MLP neurons of a small language model. Each row is named by its layer, matrix (up: input weights) and neuron, and shows model dimensions 128-255. Each number is 128 + 32 x the weight over its row's rms, rounded and kept within 0 to 255.
After each neuron's rows, "fires on" lists the tokens most often at its 100 highest values on Wikipedia text that the model never trained on.

L5.up801 [147 131 154 151 130 121 111 152 129 158 111 123 156 131 114 129  95 128 106  94 125 144 142 175 110  73 195 181  83 112  74 155  94 166 146 170 112 164 157 164 158 138 164 114  31 129 110 134 157 160  62 127 114 100 129 137 118 125 107 108 144 125 170 107 128 127 170  94 117 135 138 166 132 140  89 108 121 123 174 136 173 137 134 145  97 139 152 167 136  96 174 121  97 147 197 121 104 121 151 141 156 158 107 137  76 100  53 109 135 120 117  99  64 138  83 175 137 117  66  91 139  86  51  73  80 130 106 167]
fires on: " |", "us"

L5.up1554 [153 125 163 135 146 149  90 140 159 128 122 120 179 126 132  85 187 116 103  64 104 154 127 183 171 165 166 171  62 116 100 137 151  96 136 133  46 153 142  85 152 169 175 111  96  84 125 143 125  72 176  89 106 152  80 109 147 135 164 123 165 104 175 144 137 131  81 167 138 142 139 142 163 130 179 100 156  93 107  98 140 109 122 128 162  85 136 144 117 163 106 101 118 149 125 127  90 144 143  79 114 146 129 184 160 143 129 137 161 108 158 119 126  80 186 125 120 134 197 135 160 153 109 110 201 108 160 181]
fires on: "-", "–", " |", "'"

L3.up1310 [149 113 118 131 113  94 125 141 186 141 119 150 124 172 104  92  54 133 153  98 101 135  82 167 149 139 190 163 106  98 110 105 138 165 109  97 186  88  87 166 189 164 160 103 117  59 102 118 111 116 122 118 144 143 156  94 122 127  95 126 175 167 105 183 117 101 156  85 108 103 153 113 109 202 131  98 104 108  90 151  87  88 101 144 159 131 143 106  94 139 173 154 131 155 116 133 146 117 145 128 119 110 155  98  89 105 165 164 125  89 151  91 135 172 135 105 103  62 114 117 135  95  85 160 121 141 128  92]
fires on: " the", " a", " first", ".", " National"

L5.up892 [113  98 154 132 153 154  94  92 143  89 150 132 163 126  68 135  94 127 142 132 151 184 173 139  89 101 111 140  73 159 147 190 125 167 165 165 162 135 186  86 115 161 171 147 178 133  96 150 176  85 110 107  88  78  73  79 166 109 112 173 121 115 206 163 139  98 128 153 129 187 149 105 165 108 135 128 125  87 102 150  93 122 128 151  96 112 138 150  69 131 142  99 157 195 133 134 116 110 151 167 154  94 137 165 146 158 147 131  82 115 142  97 158  79 147 100 176 139 108 117 144 130 147  88 135 112 146 153]
fires on: ".", " (", "la", " |", "–", "ner"

L3.up363 [126 146  89 145 137 111 149  93 101 182 140 177 119  75  90  88  75 112  97 155 138 138 171 140 111 147 121 128 129 151  94 159 182 108 121 114  98 145 102 170 133 142  70  81 123 139  95 121 126  85 167  77 160 137 143 114 105 108 134 127  96  77 117 147 158  99  93 126 130 119 153 102 134 132 119 100 131 164 162 131 145 121  87 128 146 125  99 125 179 145 106  89 237 137 126 103 140  92 161 109  97 115 153  94 125 149  84 156  58 115  95 117 120  78 115 138 165 143 152 104  72 125 191 101  99 158 132 129]
fires on: ",", " also"

L3.up2005 [111 157 107 130 167  97 151 105  65 140 108 122 120 119 135 107 129 113 154  89 136 155 155 125  61 125 116 113 126 121 120  69 194 168 132 167 146 134 191  74 133  86 117 113 111 132 126 149 133 123  88 137 134 113 124 148 168 126 174 128 153 133 139 133 131 109 110 104 180  96 154 114 197 211 113 130 125 101 117 135 146 121 107 158 160 135 141 144 152 150  42 182 223 167  99  90 122 138 125 138 135 155 146 131 108  61 149 150 127 141 112 147 126  99 159 163 137 162 175 132  88 133 204 151 115  83 146 145]
fires on: "th", "  ", "p", "|", " in", "t"

L5.up1768 [104 170 102 164 127  76 134 108 128 195 150 145 114 132  80 126 194 118  90 169 170 117 132 137  95 107  94 124 141 157 116 130 112 108  76 110 119 110 102 181 125 138 149  96 190 124  87 103 177 119 128 105 202 118 118  86 127 114 133 158 152 115  94 100 185 107  90 129 135  90 139 121  68 128 168  90  91 137 166 151 138 109  97 145 179 121 143 102 150 177  76 117 130 146 141 119 142 164 121  63 130  91 154 164 170 189  70 161 109 146 132 118 128  44 148 116 109 148 117 117 129  96 138 140 142 149 100  30]
fires on: "-", "–", "2", "1", "′"

L5.up1501 [144 143 136  79 131 109 136  99 122 164 172 129  80 225 137 134 101  84 107 139 111  89 176  69 149  88 122 178  85 125 129  89 162  92  79 109 116 111  79  62 164 100 198 135 117 103 107 164 216 100 104 106 102  70 147 132 170 120  76 152  95 125 154 105 103 125 155 127 103  92 161 157 153  95 159  87 177 136 174 113 130  80 126 111 157 137 109 104 143 154  46 134 110 157 132  66 157  82 116 147 125  76 171 130 106 113 119 129 135 161 100 115 118 131 162  65 129 139 110  91  74  87 197 152 148 108 143 128]
fires on: ".", "t", "A", "Z", "ike"

L5.up1069 [162 183 137 134 151  94  90  79 165 145 178  81 125 138 109  79  85 137 104 111 110 113 127 108  98 117 101 130 104 157  63 102  71 137 167 139 116 129 161 136 100 145 122 110 138 130  40 161 229  96 173 118 115 100 112 106 100 124 219 127 164  88 180 153 132 101 152 157 153 133 148 127  93 190 147 153 154  89 169 148 130 110  98 118 106 151 125 107 115 174 127 145 166 137 127 103  91 113 150 106 125 143 149  95 116 135 128 138 130 159 123 106  84 134 105  86 104  84 187 133 123 113 114 165 151 165 152 185]
fires on: "'", "-", " in"

L5.up1116 [175 121  61 152 154 142 143 158 138 121 117 108 125 120  80 131 115 109 110  84 126  63 124 173  84  76 119 185 133  91 177 121 149 129 119 128 146 122 173 117 153 133 172 154 125 156  76 118 150 141 128 105 152 161 116  74 106 118 155 152 160 112 144 139 107 148 127  98 100 162 145 138 119  89 153 128 102 107  94 172 133 130 149  89 127 176 124 146 106 114 115 136 131 146  86 102 138 135 160  78 131 116 174 149 141 123  35 120 136 137 175  97 146  79 162 126 106 130 147 114 121 102 112 152  84 101 132 136]
fires on: "-"

L5.up1518 [ 82 177 166 149 169 124 164 139 124 107 162 190 129 100 141 146 186 122  89  91  70 144 154  95  89 154 103 154 151 122 130 141 106 127  75 153 120 147 114  84 185 170 157 159 126 144 159 131 139 116 104 114 131 131 116 179 122 174 156 145 156 103 157 153 129 119 130 126 166 121 125  75 163 162 139 145 149 130 123 105 113 118 165 148 151 119 107 204 136 143 117 145  57 123  77 101 144 140 126  80 140 146 120 110 157 183 133 151 119 111  92 105 116 121 140 154  99  99 135 196 165 126 132  88 201 143 129 141]
fires on: "-", "e", " |", "man"

L5.up950 [140 131  74 139 110 101 161 163  98 172 134 149 138  95 130 126  96  80 130 129 134 119  58 102 123 139 128 105 132 117 160 128 120 112 132 123  87 151 111 171 137 123  93 133 121 155 138  55 132 152 134  83 155  32 132 103 141 105 131 143 148 120 161 142 199 131 112 138 150 158 126 175  60  91  84  90  97 115 150 178 123  93 113 173 117 217 159 174 122 156  45 118 128 109 174  99 151 132 149 139 113 207 132 106 158 210 175 130 117 155 147  96  74 127 215 118 104 136  79 103 107 109 145 123  77 147 153 149]
fires on: "-", "s", ",", "'", "–"

L3.up1121 [ 91 132  91  97 117 146 168  87 146 106 103  96 111 125 123 115 173 123  98 143  84 132 122 174 137 104 126 130 145 114  77 133 227 121 182  84  95 130  38 147  91 153 143 145 109 132 113 102 120 129 161  78 178 169 110  92  71 122  97 119 135 156 118 104 126 123 113  79 175 118 139 158 117 140 118 190 147 165 159  89 158  70 129 103 100 147 122 135 161 110 112  96 173 140  99 136 157 137 114  66 132 186 174 127  95 109  52 136  92  94 142 120 128  68 129 135 140 127 145 133 123 139 100 150 136 134 164 168]
fires on: " April", ",", "s", "al", "um", ":"

L5.up1253 [127 120  80 173 145 109 133 102 102 128 116 133 118 107 174 147 167 113 148 143 106  99 202 109 113 107 142 178  89  82 147 143 182  97  84 142 172 103 118 175 125 100 142 122 109  81 166 155 105 105 136 104 199 137 100 151 126 125 118 134 164 121 132 108 131 130 111 112 103 151 175 135 185  61 150 101  98 151 173  87 122 131 184 176 151 163 127 121 139 133  82 102 137 120 117 100 109 176 128 154 176 131 139 147 109 140 159 111 120 226  96 130  96 129  78 133  96 143  93 184  50  91 102 109 143 160 146 132]
fires on: ".", "'", "-", "ck", "st", "s"

L3.up1876 [213 123 135 130 108 124  99 115 146 147  82 214 172  78 108 129 152 144 112 103 103  98 129  82 130 156 144 175 117  87  35 133 154 167 123 128 122  99 128 164 149 135 132  87 145 121 104 111 185  89 176 133 150 126 124 166 131 100 107 139 153 159 137 155 114 105 189 136 112 130 142  91  93 194 145 116 126 100 155 138  86  98 177 128 146 118 169 136 111 126 129 127 147 147 110  95 164 104 106 206  80 143 170  92 132  88 103 214 128 153  76 134 183 138 136 109  95 149 123 146 165 149 101 113 130 189 210 164]
fires on: " to", "ing", "ng", ":", " as", " in"

L5.up1847 [139 125  99 107 155 101 170 152 107 171 149 134 190  85 126 144  81 101 102 161  82  68 172 158  95 130 145 128 110 141 115 154 106 140 128 114 108 143 102 107 134 171 152 146 127 150 130 145 134 121 211  98 120 105  78  84 152 109 157 131 105  73 148 172 118 101  63 135 125 105 151 208 133 143  90 100  96 138 158 119 153 181 117 162 155 199 189 104 120 155 123 179 153 124 146 123 168 120 190 185 136 160 138 111 140 118 141 134 107 145 140 135 102 126  93 139 195  81 153 165  96 137 156 128 112  90 137 120]
fires on: ",", "s", ":", " people", " the"

L5.up7 [ 53 127 108 109 143 119 153 146 139 142  22 134 119  63 136 135 109 120 118 187 164  62 130 155  74  91 100 202 157 130 127 165 109 164  94 126  88  77 114 110 154 133 184  71 127 123 125 148 146  91 139 147 137 129 132 128  92  96 124 126 118 178 116 125  97 119 136 105 166  87 155 165 111 144 168 139 163  97 102 142 105 143 108 118 182 102 128 186 117 113  74 156 112 138  94 102 149 181 176  36 100  90 127 105 139 141  95 160 116 146 167 113 170 115 195 106 106 138 140 122 126 141 119 201 153  72 160 143]
fires on: "-", " made", "|"

L5.up1540 [116 145 135 131 154  94 147 129 171 139 193 134 145  86 120 145  98 149  57 144  93  89 100 126 139 121 115 116 161 127 168 166 168 119 175 100 119 200  99  63 112 145 114  95 159 143 117 133 122  87 162  97 186 125 160 155 106 103 152 155 124 109 128 148 162 136 101 133 160 128 155  91 110  82  35 109 111 154 134 102 162 147 132 132  83 100 170 144 141 131  73 134 116 183 122  55 146 130 121 108  83 123 184 139 153 153 123 155  90 152 136 153 141 134 156  62 209 149 168 150  84 100 164 130 104 131  89 123]
fires on: ",", "ly", " of", "s", "|"

L5.up1152 [118 137 178 134 125 150  92  92 131 114 136 140 155 112  94 133 141  87 110 143 138 132  45 101 101 131 100  76 230 134 108 105 114  91 111 187 124 165 107 123 169 181 112  55  85  58  93 128 145 134 107 162  76 107 167 137 144 152 164 178 146 121  65 112 207  74 155 167 125 140 168 148 139  69  65  87 108 117 113  86 124 102  97  84 167 156 120 155 144 156 118 135 136 176 172 112 125 142 127  50 134 170 133 192 118 163  90 178 127 134 117 143 238 120 153 125 163 144 117 198  76  45 179 159 147  83 188 147]
fires on: "-", "="

L5.up676 [ 92 116 154 158 148 129  98 198 159 117  89 103 129  94 114 125 139  58 123 141 112 125 102 132 178 141 123 118 117 100  66 113  71 154 191 156 139  87 115 128 114  67 128  58 113  73 123 100 165  82 178 123 130 160 104 113  68 135 105 105 122  87 141 115 140 142 139 139 101 135 151 166 138 142 113 172 136 100 135 123  86 112  92 152 192 139 124 131 107 144  71 124 153 144 156 137  53  85 154  78  98 152 114  63  92 117 116 197 180 166  35  84 148  87 208 170  73 139 160  66 131 103 147  91 144 103 128  80]
fires on: ":", "-", " GT", " and", " |", ","

L3.up564 [108 166 122 142 147 117 157  85  70  77 131 138 143 167  67 146 146  97 117 124 157 177 166 184 106 123 159 129 108  99 130  97 186 182 131  94 125  88 171 105  77 103 193 146 179 170 124 118  80 102 156  95 147 124 180 111  89 134 155 169 159 167 118 144  95  87 132 150 137 137 140 143  91 120 184 178  91  72  63 126 148 108  96 149  89 114 156 187  96 140 151 121 180 151 128 137 138 144 150  60 167 108 160 143  93 136 117 154 116  83 131 168 101 123 151  83 142 119 147 158  87 116 125 133 125 133 163 166]
fires on: " As", "ed", "-", "lis", "rs", "ente"

L5.up1528 [159 129 109 156 114  98 102 165 169 169 215 140 172 117 120 118 135 157 141  88 108 138  89 131 115  90  99 130  84 127 173  80 102  68 125 148  57 107 161  91  80  84 154  72 152 112 132 146 176 147 125 131 132  63 119 163 174 105  65 132 140 161 112  80 196 161 145  60 186 140 123 131 144 163  87 171 181 138 103 149 122 101  60 149 178 162 147 115  88 157 136 166 176 121 100  90  75  65 146 136 189 101 137 145 102 106 156 129 154 159 155 152 101 139  96  51 135 160 114 143 124 121 126 135  94 124 127 147]
fires on: " was", " to", " were", "ern", " |", " southern"

L3.up1391 [107  93  96 136 187 107 151 102 135 164 131 152 156  75 125 148 110 136 125 139 127 116  74  95 159  85  48 147 149 129 138  75 109 118 114 109 126 164  81 165 165 131  73 110 137  88 145 123 140 102 110 135 106  89  65 165 106  95 137  97 169  93 106 109 125  72  84 112 105 115 140 144  88 126 137 124 112 123 227 121  90  98 135 105 138 154 141 147 180 153  55 146 126 128 129 115 150 142 137  74  91 173 147  97 153  39 123 128 131 123  81 161 128 170 119  51 151  76 112 128 117  64 157 109 119 115 183 148]
fires on: "-", " in", ":", " |", " of"

L5.up1761 [ 96 125  86 139  88 120 107 133 139 142 155 122 146 137  81 134 113 129 106 106  77 171 180 111 143 139 166 171  15 124  73 123  61 142 104  94 215 132 155 146 103 153 149 130  97 106 111 122  97 102 181 144 194 141 124 106 108 156 173 112 131 144 154 142 119  80 160 164 115 129 174 121 171 126 159  96 138 153 154 170  88 127 143 147  95 101 130  84 137 111 160 142 133 138 116 164 142 136 133 124 117 134 212  89  88 109 158 110  72  68 126 142 152 174 139 138  96 144 164 117 124 112 184 111  85 140 191  94]
fires on: ".", " US"

L5.up1520 [128 124  74 138 132 191 103 107  46 169 131 137  87 143 119 106 117  47 139  92 156 129  93 116 127 127 148 189 135 149 116 178 143 115  98 169 166 118 144 122 134 129  88 152 155 110  87 129 191 106 216 138 103 108  84  98 117 210 192 110  91 179  94 132 162 113 162 185  87  83 143 144 118 126 162 104  82  68 174 153 147 173 135 143 109 123 155 154 136 100  87 133 128 111 126 146 134 112 196 113 193 109 164 142 127 152 125  73  78 194 152 128 138 121 115 136  99 135 220 123  89 160 154 119 154 134  42 125]
fires on: " —", " in", " –", " (", "-", ":"

L5.up903 [128 145 125 180 145 122 109 100 103  74 100 149 184 103 159 139  63  90 130 143 142 100  88 156 151 140  55 148 119 130  41 153 116 123 149 181 122 151 129 133 222 130 171 121 181 142 133 123 185 101 137 114 187  98 118 147 154 129 123 161 160 136  99 160 198 116 143 109 112 131 162 150 103 123  84  99 104 154 209 121 115  63 118 177 138 177 133 224 213  80  88 147 147 145 140  52 135 124  94 179 149 143 146 155 134 157 184 122 153 150  46 124 164 153 159 149 158 119  88 130 173 103  83  97  97 104 176 113]
fires on: "-", ")", "s", " 16", "}"

L5.up1756 [160 135  64 110 112  86 117  15 161  93 105 176  96  88  56  57 115  99 159 125 119 147 137 107 150 135 115 175  64 173 115 100 120 151 136 124 174  91 137 112 105 152 107  74 132 145 147 128  81  99 127 107 122 105 136 152 136 168 128 111 116 123 129  80 139  83 162 120 114 178 150 133 182  84  83 114 135 158 167 174 123 172 189 130 118 156 117 126 145 102 130 106 160 144 131  83 168  41 221 107 154 104 190 118 140 150 104 188 160 161 113 141 167 152 166 114 150 129 196 130  87 158 130 117 120 142 142 144]
fires on: " which", ",", ".", " 3", " O", "y"

L5.up1140 [135 169 128 110 135  96 192 151 139 109 158 144 123 127  55 162 186  58 119  53 148 152  95 135  64 127 138 134 155  38 145 110 147 116 159 110 156 172 118 164 120 139 147 138 122 140 150 106 167 127  79 134 128 143  85 125  98 114 118 137 179 156  99  97 152 150  79  95 121 156 121 144 142  87 119 128  64 117 113 146 102  86 118 137 158 120  67 164 152 151 134 101 122 125 103  79 100 152 142 103  84 142  93 131 210 114 143 152 123 128 132  94 157 119 162 151 129 119 142 111 112  88 106 118 103 109 130 171]
fires on: "-", "S", "O", "ers"

L5.up1577 [ 50  61 135 140 148  99  76 151 173 100  86 205 145 114 147 123  95 100 105 143 111 188 160  71 160 150  97 157  97 131  82  83  70 129 152 145 172 159 128 156 157 132 129  70 215  68 118 197  92 136 112 154 149  97 123 120 134  75  99 143 187 142 154 136 130 140 171 117 161 180 133 111 168  78 137 108 126 120 152 143 149  78 170 151 107 138 120 153 126  88  44  90 107 196  90  81 126  90 166  76  85  91 158 125  73 147 191 131 115 140 107 177 142 149 142 156 123 158 156 134 126 114 164 117  94 160 162 149]
fires on: ".", "ur", "C", " of", "al"

L5.up668 [157 100  92 138 187  81 105 172  94 131  98 139 115 136 134 128 118  70 125 111 120  76 112 133 106 133 177 124 166 116 145 147 126 110 105 105 111 148 127 132 153 110 171 150 126 119 167 143  41 102 164 141 138 190 184  96 153 150 106 134 116 100 129 111 134 157  42 141 105 145 125  57 189 126 112 121  69  95 119 135 104 194  95 156 149 106 120 130  97 106 129 137  72 179 125 108 127 131 137 100 132 136 153 161 125 105  49 102 111 180  93 136 143 127 152 149 173  90 130 149 159 125 103 134 164  75 174 129]
fires on: "-", "="

L5.up977 [135  93 164 162 186 114 100 129 139 133  84  87 181 118 140 121 165 104 169 113  96 118  78 133  96  97 104 182 163  89 163 121 193  99 182 118 137  95 108 151  88 102 171 166 198 177 118 126 126 120 161 109 167 152  89 124 156  96 176  99 103 128 134 104 166  96  53 100  73  88 116 112 107 132 184 133 115 169 120 127 128 141 103 112 112 216  81 173 106 148 101  83  95 124 113 122 167 128 139 113 137  58 115 141 130 140 117 196 151 165 116 141 170 101  89 124 142  95 163 101  34 107 154 125 120 103 153 134]
fires on: "-", "'"

L5.up1633 [151 133 128 100 135  97 169 130 113 157  49 150 125 128 154 140 166  75 125  76 115 143 159  81  98 161 106 128  77 119 125 144 134 124 206 114 167 142 127  79  98 154 154 141 114 116 120 164  92  83 112 144 169 146 100 125 107 129 177 116 133 138  99 125 120 159 122 120 102 133 125  54 145  67 144  74 136 106 105 162 110 109 114 199 107 114  98 175 154 139  58 115 144 115  92 121 151 121 115 197 143 142 182 150 137 145 182 234 106 144 147 112  78 118 104 197  55 114 174 154 117 139 117 190 121  94 112 134]
fires on: ".", "Ch", "L", "Cl", "A", "-"

L5.up182 [181 105 136 145 145 125 139 127 149 119  80  76 137 130 127  91 105  88 144  76 123 131 132 135 125 169 122 140  80 126 117 173 114 149 160 163 128 124  90 190 160 149 156  96 101 143 122 137 135  96 182  91 117  64 123 144 105 127 122 107 165 137 128 133 166 137 147 123  98 165 133 166 114 129 138  70  84 127 127 180 134 130  56 177 113 179 156 180 141 135 172 141  99 136 152 114 113 146 160 115 147 188 131  89 149 140 126 138 163 110 122  96 136 111  39 127 108  87 151 108 158 116  89 120  82  92 174 124]
fires on: " |", " (", "-", "–", "="

L5.up1751 [156 117  69 122 109 141 141  97 133 131 153 126 118 119 143 212  99 113 137  97 111  89  91  75 127 143 155 173 138  66 188 125 140 112  74 100 138 125 126 109 152  82  89 101 123 124 135 153 145 124 154 100 154 168  47 136 138 162 115 131  87 109  99 177 141 144 110 141 131 100 137 117  79  96 143  70  93 152 109 114 127  55 175 153 185 147  70 109 192 130  85  88 205 165 142  93  93 154 112  29 149 161  90  86 123 136 138 119 177 137 109 139 133 172  68 117 140  35 121 100  20 147 127 148 148 138 135 156]
fires on: " |", ".", "|", ")", "T"

L5.up80 [160 106 122 157 182 130 119 106 156 155 114 173 103  34 100 130  76 158 113  69 169 156 122 114 126 150 156 212 156  88 143  91 175 146 163 110 149 157 108 153 138 118  77 138 149  84 148 187 128 124 186 166 176 145 139 133  65 107 155 139 122  90  52 136 171 124 124 104 144 104  99 103 138 124 142  59 102 138 192 115 154  93 134 117 165 140 100 107 142  85  94  44 157 123 162 107 130  80 133 104  98 110 165 150 171 156  70 161 125 180  97 119 146 167 137  92  98 148 162 124  70  82 110 139 120 145 142 125]
fires on: ".", ",", " |", " as"

L3.up1011 [123  89  74 129 138  82 116 170 210 113 147 172 178  82  84 152 143  51  98 158 131 155  94 106 111 106  85 135 151 141 167 162  96 140 185 165 136 125 109 156 139  99 141  83 130 138  11 149 171  51 131 125 110  91  79 141 184 124 115 164 105 175  94 104 133  93 135 156 176 144 140 113 121 133  75 155  99 145 127 154 106  75   0 131 156 179 187 193 132  98  57 136 164 125 116 115 158 156 168 150 132 102 143 128 131 103 151 145 146 144  94 124 162 140 128 150 121 101 154 140  91 128 128 154 130 113 110 151]
fires on: " |", " time", " against", " to"

L3.up1115 [144 148 115 160 118 105  90 127 122 116 142 165 207 137 152  52 103 113 119 139 136 131 184 133 167 227 110  97  89 151  61  87  58  95 135 120 141 103 125 103 113 147 163 144 120  91  89 114 159  97 126 150 113 152 111 182  73 153 127  73 180 128 123 118 147  74 129 111  68 136 143 146 164 122 114 121 134 112 195 137 167 128 172  86 123 102 144 164 133 149  66 107 147 105 121 120 127 125 183 102 121 142 159 140  92 130 157 148  91 118 153 122 135 131 119 127 138 135 148 139 141  90 138 162  93 155 112 122]
fires on: " |", "|", "  "

L5.up1867 [116 142  99 134 110 137 174  70  65 117 136  90 165 118 107 103 105 155 152 160 129 125 196  98  96 150  65 118 101 125 120 123 167  79 147 153 124 117 136 115 101 122 160  68  71 100 106  93 100 151 156 147 125 115  78 116 109 140 146 147 194 145 171 139 129  97 121  89  65 140 120 143 135 148 113 101 112 117 125 121 101  52 139 198  92 167 107 164 172 185  52 125 192 156 147 173  63  99 195 130 111 172 159  84  76 175 107 142 122 104 139  74 120  36 118 101  82 116 163 147 141 123 193 169 135 138 135 125]
fires on: ",", "|", "'", "th", "  "

L5.up896 [ 64 113 118 115 157 112 171 113 134 168 193 127 163  96  88  83  87  52  89 176 197 132 108 123 119 182  88 139  87 169 143 145  75 116 135  78  66 137  71 114 138 166 127 106 144 152 145 112 131 139 128 103  87  94  70 183 123 134 124 126 106  94  98 179 148  84 110 122 151 120 148  80  87 120  93 161  79 127  98 157 110 137 109 141 105  97 129 134 147 135 129 164 101 209 108 116 135  66 161 123  95 133  84 141 178 134 107 117  99 148  98 120 163  62 107 107 165 130 148 106 185 124 168  83 140 130 121 124]
fires on: ","

L5.up1934 [151 135 131  99 156 139  95  73  56 167  98 173 128 135 138 123 104  90 155 121 142 123 176  92 176 143 121 185 127 142 129 108 126 171  87 145 168 135 104 213  81 144  83 190 168 109 106 216 116 164 124 148 156 123 169 147 103 128 137  96 121 132 121  78 161 124 108 159 156 110 109 101  98  96 187 116 100 132 147 134  86 138 151 154 127 144  91 141 113 133 133  50 118  96 151  60 176 122 140  80 208  64 174 106 119 191 124 161 135 152 104 141 151 105  74  82 139 128 125 174 220  94 198 123 160 119 119 141]
fires on: "-", "–", " or"

L5.up227 [129 149 134 131 174 147 137  97 112 177 169  95 107 105 144 114 119 144  88 120  95 161 118 101 103 188  80  90 102 150 136 114 130 162 143 136  92 124 164 173 151  80  46 156 110 107  90 180  81 140 187 155 125 126 132 121 100 192 182  75 117 183 129 157 135 112 135 110 146 178 124 101 153 100 126 106 105 169 173 120  97 193 117 136  96 133 138 156 108 142  91 118 115 106 130 130 133 118 133 103 172 159 175  68 117 102  99 142  64  88 109  67 118  84  97 101  71 113 121 122 148 144 185 162 136 204 136 144]
fires on: "s", "-", " such", "–", " in", "y"

L3.up1123 [101 139 133 127 168 136  75 106 117  85  96 140 132  98 115 157 109  59  92 136  94 170 218 134 113  97 132 172 168 155 145 117 160 114 106 160 144 126 125 114 140  75 102  93 116  80 130 116 168 114 170  99 158 167  96  56  85 142 169 186 146 148 102  96 163 141  91 114  78 117 161 139  76 124 125 153 150  98 205  83 193 118 159 132 107 151 132 205 169 159  77 171 223 122 129 108 105 124 130 133 117  76 161 130  40  85 129 156  90 114 143 100 159 107 145 108 120 101 139 193  92 114 151 184 171 168 149 130]
fires on: ":", "|", "s", " in", " –", "t"

L5.up610 [137 138 183 121  95  98 119 127 160 151 172 176 164 107 164  95 141 111 127  79 138 169 126 133 134  91  70 146 116 103  93 106  96 126  75 111 157  83 145 118 168 123 130 128 124 103 115 110  83 120 165 179 104 136 111 101 106 136 110 110 159 185  99 131 125 136 121 137  78 103 140  46 124  84 158 136 123 113 140 169 106 134 111  91 130 133 147 110 167  81 140 132 159 132 137 146 159 120 100  54 101 107 177 134 182 108 201 117 101 196 127 182 153 142 166 121 138 163 186 100  64 182 167 167  70 205 158  84]
fires on: "-", "a", ".", "}", "e", "/"

L5.up393 [ 65 147  74 129 109 147  84 210 156 120 128 146 113 118 135 124  87 130 139 127 126 164 134  66 119 116 123 117 140 114 139 131  46  78 172 165 124 152 150 137 109 146 128  94  94  40 126 146 152 137 126 153 121  45 171 167 120 103 134 120 156 101 149  92 145 127 111 132 120 122 160 122 190 115  55  97  92 135 133 165  62  86 127 161 103 113 155 122 127 141 121 116 182 177 130 138  58  56 129 157 169 108 127 122 144  99 105 105  91 107  93 127 150 108 107  81  80  80 109 118 146  58 156 151 183 106 170 193]
fires on: ".", " |", "-", " in", "–"

L3.up1811 [156 130 124 150  97  93 125 112 155 175 128 140 128 139  79 134 126 175  97 113 125 150 102  93 135 140 174 173 130  96  46 154 108 125 133 138 141 131 105 176 135 123 151 110 136 148  73 153 142 125 184 161 162  97 156 159 114  97 101 134 112 121 125 141 126 130 169 154 151 152 129  99 104 181 114 125  73 111 140 132  72  94 118 181 127 132 157  99 179 127 150 146  99 135 167 143 136 101  49 185 156 127 137 106  90  30 146 192 104 187 102 101 110 147 101 103 148  80 137 148 151 103  93 121 152 154 162 130]
fires on: " as", ".", " to", "ing", " the"

L5.up993 [149 122 137  95 137 142 126 137 157 188 155 115 151 126 105  66 179 107  72 107 107 158 113 129 160  90 113 137 156 128  80 132 162 104 195 132 150 146  86 141 135 108  59 102 160 110  67 217 152 128 136  70 181 132 145 119 134 106 117  91 135 138 104 180 109  99 179 129 145 142 141  89  84 114 106 137 139 110 122 165 158  97 159 137  62 146 127  88 180 110 163  90  81 115 122  99  90 132 132 138  89 165 109 150 101 123  94 102 137 106 122 137 106 155  93 107  81  71 155 100 102 119 141 109  77 209 140 128]
fires on: ")", "ach", "r", "han", "i", "vi"

L3.up1057 [178 147 124 161  81  83 146 107 124 112 163 152 109 179 100 161 125 179 116 125 102 116  68 115 194 183 179 126 162  59 148 144 129 125 130 128  87 112 115 137 130 127 123 166 132 111 131 148 122 110  99 104 162 107 135 124 140 144  96 129 121 107 121 118  86 135 214 102 174  90 125 106 164 170 134  96 132 107 166 145 106 129 136 134  98 165 139 158 170  94 139 117 116 100 162  83  89 110 103 148  67 152 117  84  95 124  97 179 136 178 143 145 192 138  30 102  85 108  50 183 135 120 143 121 162 158 134  75]
fires on: ".", " and", " a", " the"